config.yaml
num_hidden_layers: 10
hidden_size: 160
num_attention_heads: 5
num_key_value_heads: 5
head_dim: 32
intermediate_size: 640
vocab_size: 4096
hidden_act: "tanh_gelu"
norm: "layernorm"
norm_place: "pre"
norm_eps: 1e-05
positions: "learned"
qk_norm: false
attn_scale: 0.177
bias: "all"
tie_word_embeddings: true
parallel_block: false
init: "normal"
init_std_qkv: 0.0395
init_std_o: 0.00885
init_std_up: 0.0395
init_std_down: 0.00885
init_out_by_depth: true
optimizer: "muon_variant"
learning_rate: 0.00747
lr_mult_o: 1.5
beta1: 0.95
lr_head: 0.00561
max_grad_norm: 1.0
warmup_steps: 200
schedule: "wsd"
decay_fraction: 0.683
decay_shape: "linear"
final_lr_fraction: 0.0
batch_tokens: 8192
max_seq_len: 256
doc_mask: true
train_tokens: 115500000
max_steps: 14100
dataset: "wikipedia_en"
MLP neurons of a small language model. Each row is named by its layer, matrix (up: input weights) and neuron, and shows model dimensions 0-159. Each number is 128 + 32 x the weight over its row's rms, rounded and kept within 0 to 255. Numbers have three digits each.
Before each neuron's rows, "fires on" lists the tokens most often at its 100 highest values on Wikipedia text that the model never trained on.

fires on: "\"", "\n", " Part", " architect", " cult", "ident"
L3.up280:153213106182113083119135094178105166171096094146109152109168111106089106105201179128135089162154186157143133103074171152073161100163104147113117146132124088115086173141089146068144123120122106141096068108132159133155125139098132106128149160131137122152088144056077155152174152090121104074114098128098133133124127143075120068073116114147169128124112245157057153150185155124136095159101110095139133170114164135115119138113139127131114066144108146121115146130144138186126191084147121

fires on: "\n", "\"", ";", "$", "un", "°"
L2.up210:132180098100132117168133096071100197121078094115125117128170118092097184137155128182125122131142192154139128142096171108094122139103036110168201115141118121116099114141119097069159115123131103137141099183112141103118143125078140085157132149147097083152088157072105074138145168147116143104156125149171200102115091112059109137094183160127183160124155199176118095189119194099126122133083107128160141171135173152127134112130138098144080123062095135171121172108139154143089132086090145

fires on: "W", " had", "E", "ed", " were", " has"
L3.up67:141158074161111151157122107108136175115131200163090154159119104077110114101077146102162077125096162199067156138139170170170093116153101174106191113121144140093164129123172062099123149093121076034145154121151116078182150107140109169101129112132134159110133145176147142118134102082122100119155107088169138131127082099131108106108116144179107147156143110114182120030122137123103089137135141134132108127166119079111090161141114147093091189117138149126178140126085161233124122154122092

fires on: "il", ".", "ri", "ak", "uk", "un"
L2.up249:079092130111161098065146137163172122124158173126143102127106132160146100122154103113126158138079114104149168160137085130133138142148140162128146091145143095129122104170083134099144112045175096181173163135177131089035129155135112141124189161017113103141087139135131109122145117099139188113126066136112133127104204130141136156137180159148135118156149159128085113106116200162153131093119126090136166062155143102111182128071089101122058128098129132183130161077107074107150174105125127

fires on: "-", ":"
L2.up557:143137116164083098148145144117141157129117169102094127095134086115154125151101155122134176109131190107116107124096135146089092141109169136168102138136213113172201120117067112122113124137137124153081149136136142151115117084086143155089172162069127123145125130114071123109131189141113126113131078050117152098062073173116131196128191157138160135183165138132197099088085156083023123158124158145121140200132141142155110095083108146159158149167119116110097071089117097146171161098129113

fires on: "er", "ar", " born", "ic", "ed", "ev"
L4.up171:151187151146074099133143099112122116122110109134174148189122156086129097131095163199158086177095112096135156115135072148098151160118146148161134186143104156074097103165053110114110101133091072119162144133170164153168134135143087143145140079159120117083190098092160138131094120076149136164119124106159171126159074089110154099069141116057083111132118138118121142169135149099139138101088155118100119188138163081144102156084100163080140112114077109181078141101164207175152137181160147

fires on: "if", "f", "F", "erg", " f"
L2.up255:147149115065065139117144149150106148081118178118145168158116086189093119112138167080178110094110112131066127209181124127128116110096126149149122184089131144089128170085133126126060100199141118120156166169114144159148128149181136098123120130174104143123152094137104190125146109121131098178085123093155079072122103056148110094114136105213177164123094098125122165131110107109180125096107098133159124096072146136163142107111126145062104166158112173134099208176117109133123109167103105

fires on: "–", "7", "0", "-", "6", "8"
L2.up634:167200157123123130133143160074107104136128134071136167080119105090176144115125092139164110116183024143124145133154127148087129058114204118119159115069068100142156128126161219114122140165109156111103151134079152127114206127129155141124100099123182177115134108055121118123099126140084088149121137090129074149085101190101123141159135164114115165079109145159147083127148145089075134137116100180068191172120096169143124147143160134129105145076131190134109136137114121125129147132130086

fires on: " |", "=", "\"", " $", "-", " /"
L3.up155:133102117109110151099117135091137130136120120180139157129130088133135151077115053131069087128126112141153077170155142147185112092130092212131101181117140138132124181130137178103099162132149106162092177122201065155144087135067092187152128031135185177104126073197114158157146154146172181114043129149134191121075096095145142147141093121070145117092150183084117128137147140162129135148165141176106130156103133112101117110145134146109128111118081137114102128100142151110080157107116123

fires on: ".", ".\"", ")."
L2.up191:176114128044106111091135136095160121094067152126113183101151162113118147126116193157092051140168114136172112089174123137124158148139083117071125122085144149083061138168124120123104121140136173138160160130163140129111080132095203088201140090136114143080130151156080129146165148092162152089169115113119111108115104110200062124130111146109132163117169183143100060088195112103131130152112159087179111132141118217114093110088122142101102189114103142122096130132179133153108117149137144

fires on: " on", "er", "ional", "–", ":"
L3.up99:113156179143112143129125122130174107060162150153169115116145163051124134089142135150089162140089047113127138128179052116118129145058154102113111134178055105146150097128131129121151139155158127189157095073113099105071131127094134205078174110170179103115109050141141123132159169109139106112148166167100110155115152198130131193146091179119169074185129133087121141130124108148081109147154162119061153119197134117168134155120113118171138123120145136091103093136158117104097117148108103

fires on: "t", "ut", "o", "d", "g"
L4.up91:107129098188118124069108205057143170156159059149098134179133080173070119153126107167057174152136131120080112180147137082171102169126117164113168134171126061153102081111174096117166095158093178088112132137093116143083113122122176069080133077124088151177131181124098121102172134089149149165136120135137125150121110141125116163111176122110086148139149146152120088205095097139117130165136109135111119145117168148169083120132220113126156099133111133140129123070105101166137119153113159

fires on: " had", "es", " has", " Apps", " have"
L2.up452:152162084097123177125204106155113151131134134164110129138087166171151184104140104113125128073112124100099149114162140129114079067150158064098176120128127110129135129097168163102096135132116085123125140134137124097205140130188060134108052161146127127100180088186170075119097057148113104111132138140132167160109105165136069128111155076110102127162157139109196152182086092110136171139179127124117098088143077146162066187120114138159108158130131162114075121116109112172074126171177117

fires on: " /", "k", "\"", "n", " K", "|---|---|"
L3.up412:146145154134132178152176096142123151095097106142164178097145134121143106088145117090144178088133108154178107150152118131133143127071143141093107104153104089151087114141135126138113180165115147084118116107171131158090159128183085221118165058128177147146179107084177183152115163168132171123082132148121178117101117141168117131114142133082124048131142155089120095121110113129131156162127017103141105109112146113132150112085131130128142106121089088144084047108195130093039129142144179

fires on: "om", "em", " Title", " Mount", " am", "im"
L2.up324:112195139133093148128163107136122089096108120106160152160162142117184173187141194139134162117128109146134081105152125134115102118099130102098097105107117153092152108127095169184095081152099169188082139132125126111091155111158109102125104104183155103137105120183196055212187121064141089098134088122149127156137150133120113107032139130091089107077118102138075086120089108168138140110133112161182107124183124142142079174141163148106156111116150154131144154148133135034123178114174125

fires on: " f", "m", "f", "ict"
L4.up604:094120086114130134135137152214117183101130146110156179095096095175086101139123165113175125145150056154107188137161091137107114139161126168066101141134131097130150147139044154135142143158063116124160143128073056118115157144103153130128131078165138117190096135171126155100141105100131121126117144118148107067185100145087150132163122126162171135139149152111054143105133179184156079103098095160146148184101110112121165115100224113051088144178107138139112118160157102105091147123104127

fires on: "\n", ";"
L2.up66:131130160149149111166181117067145175095103123100159142128172131119121132103132168145091090094183161144162121051096122113067143159132092117105116136144157081112137115119143114119120092081070091140129089135126136131063154108084194068148129226159147122138110187138093131102185126174116166157128144098129164078170109108172087104097161129125186182104142138200127112115151178126142156102108137032142158129152154199084137100095096109126109138118110093126101143142091132154189140102155119

fires on: ".", "2", "1", "5"
L3.up269:111125119144090072125150200132116153107124089121152155100154124117069111088147149095098164151161083086142123104156139138201141082092144172153100139114132143051067130133146096129150172081155108145038083151183165065109132159169125113182063129145140077114144069107097159135106140191171128127154156056083130080152132145172109113098144176178106153138116111076123165114139085140146149141069133126158125056146106109115097167098138107138095154132145147124141156131147150147178155157120179

fires on: ".", ".\"", "\"."
L4.up633:146129105061115106077119106114196136054086147142165175095153145122141112081095171167118147117174082161123107108139115106193086205180130147128160093088144134067150088094102113133110042099144106120113145132163139137146109123093120133135097126168104148170172161163111141120087112105164181126181165100159154175120134072150088198148198140137129195140137102127154073108140108094123112140121117099116103110083164138147114146118081149124053149134124131148106063169126149117141100168108181

fires on: "0", "d", "t", "ad"
L4.up451:112138129103095189122149146127090103160179081116073113135106090143139185153110102163096167137129101143100124196186112096115112179063078106150148155094145110126109063113113175139133122118100183087154116174116135085149149123152083113101126099105150140129139097144176073147169160131124168159118073096115108155094102218184144140108142122115060159125154141115092091118134114122177175163159146148126163098180161161112170119181189095140052087181126113153108138093130127082070109108156139

fires on: " on", " to", " against", " for", "att", " win"
L2.up427:117130146094165090076100106101165134167120120149133119160114113107125139162105129201064145138150135151164106128178131070108126144148051093108106117132140140133157097124124160126077111142071118081124133108165101154064096084213162134065139138170168145152141122171128133098065110132100097120191138115085140132108172141126103116071087118134149121158150132071124182174154113114142130133127133086150118072081148139181072139133116107103152171130106124076158167157123198219077163149187114

fires on: ".", " "
L2.up36:120181080165136116084113106154121139125146135128173106052142179128145123103159035152131134119081132101115149163156134124120017078113093172144153124136173099167174138149088105107105107099175114097117148147161062167084141123110102175121107141131154082160147134120095133125145118189108158176075163137089059135126188142134094129132158139130153097151096142083190136070090113145108118090131185172125099094134155097190131130166144115150089107182140121116161118097120121098163187094153098

fires on: "u", "ie", "ee", "ame", "wo", " Blue"
L3.up563:119206137111135145137155140084111080111141189137172154139128133078103164152102178181074135162106142162161119093126111116091113130116121163116142049086138079116068194111147133095153130132125133154064098136080119170157104144145113089169119196112090161108172101070191067197158082113149150143072123167117153113142123131090161091091169158136113132098071148101113170143109185151092125124143137081163178102096135100151110106159065107165174128099139118153160123117127147123144066130152149

fires on: " on", " in", "red", " of", " for"
L2.up499:133154116109118104102111125156166089091142100109136157165106125134146129163133129042112124158185152144149114102129101165207098101160151126126157141086177133105078139083134134120053143138135094143072135119168115161105108135172153169144099139149157156145074089208207089118076140143116099131084144095102133155145182155045186171070103126135186115158125099077106140167105119123135140158122112092164140057142124119129096153148101086165083097184147140112174124104083099106131128097175175

fires on: ":", "-", "f"
L4.up356:102099072184145094209144099099130129102142131115153074118129069153107141151179139111147131199103148128121142154155090126111110132109139148041076127134157105091164158150052161087139087115121140164124091114152098101084119119137175158053122151092129143136118152143093171096148206137059121147191163124141192134075103111150086180189160147125183188131112133179154136095145133158115094124127136103093125128135114167033133107112112109170168123143097136144109138097105131148130100128100100

fires on: "."
L2.up481:120093130145148120030119135145142173120130182134145072117082147177140138109163068126092139169133110113160114165116109144073081072110145174150139150116113148106144145183122193136090091088164106107075112116155090162120150131100119118143116108122190082121124186109116134148122097109090165154147135099172119171166153156163092141137198100128144073193096110090117138109102091164144096114129134197137130085128117131169082088147130088135124070151195064079141161105103132153132161147212152

fires on: ".\"", "akes", " resp", " dis", "ur"
L2.up276:123161108100124075124096107099110141133127148081095162104133183140175136104130123101061157100178115143141135086138153108100075131142046094144129125127130162130101129140145087127113116160131144126161221151142173103124111121126178140109111121151110116110155202146080127182139132111164152160172174068109133138036138078211088114131140097133157185121158100122118075111082141097207113139066062114165086137101147183123109165106155172128124151108123151177162104089138124161147130086156100

fires on: "2", "5", "0", "1"
L3.up49:098099088163142168140108149178145111059204087070177152102089069154096142092128202122172100130110136065174128158179117096214104104153147119154143123117161179102092099142114150150163171121110150125088077118135136056103148128185101117129118156137125135130128110142114130167145119069123196156152187073140170082145105133200132128108128133136113089134142085107115079097067088161128140146130156094090111143110168150101131113150123187086153065136166117147148129110104101162125128135125085

fires on: "\n", ":"
L3.up142:089104128149150170163132169114141173086184183149158111122121157172080105139134140105095107072129116156225063148115103120128128161150132179113154132157160065125149129147131182126143111119158067171078113100109106137112133154146133122104074120125131203115117137100136113167111100136161101140158089130101190200133119125142237076151128129082180103155149119139139120153127115077147090099098163130086099158081064096161105126084150164158144089072173095067107112117136099135135121134113098

fires on: " |", ".", "ag"
L4.up607:163168170111104131110098155104171169089086099084159157155154111076124069084093173185123083099207141118175080156097092106108114167148152113117142100070137143111131106098087091123086069125114105120136154097163179135130131119116159099137198155125116145145148142187084192103144111109114164102169139124139119148121122103164142157135172099125134154134171116102125064122202092129161117178099111059085147159055137164138116134128057098126087149172162143114085147179122103146144165171128160

fires on: ".", " ", "t", " by", "1"
L2.up443:154196190097039111112086117141157141102100141120181161120142089118087135126130104135112093127165075126178139108143063139122110129084171143107121122124141165050097072101090108134086138114133129182158149171081121152098118120119115141136150160186137073111139111099175089136073146167121138103163139106132104076090206125178071157116100133132111092132159122149089113102165133144143131131072140131211167170163157106147142211112102141160062142112178131145089136100190145142131135130133157

fires on: "c", "-", ":", "–"
L3.up449:137191162153069093164108152069175150129093182111170077095131104110128167114085137123119125169166145123090120173122100077088089141065142136076123171110142098125165145087124124190111141147183128185134049128097183124119107142140177142115179143120196136143084139119118164119151174107042085141148105122138196122106087156144091104170125124074153156137126153159164123070140186122139086103063109155089128108160116170148141120167072113159166124121083171143133101147122134116098121108125115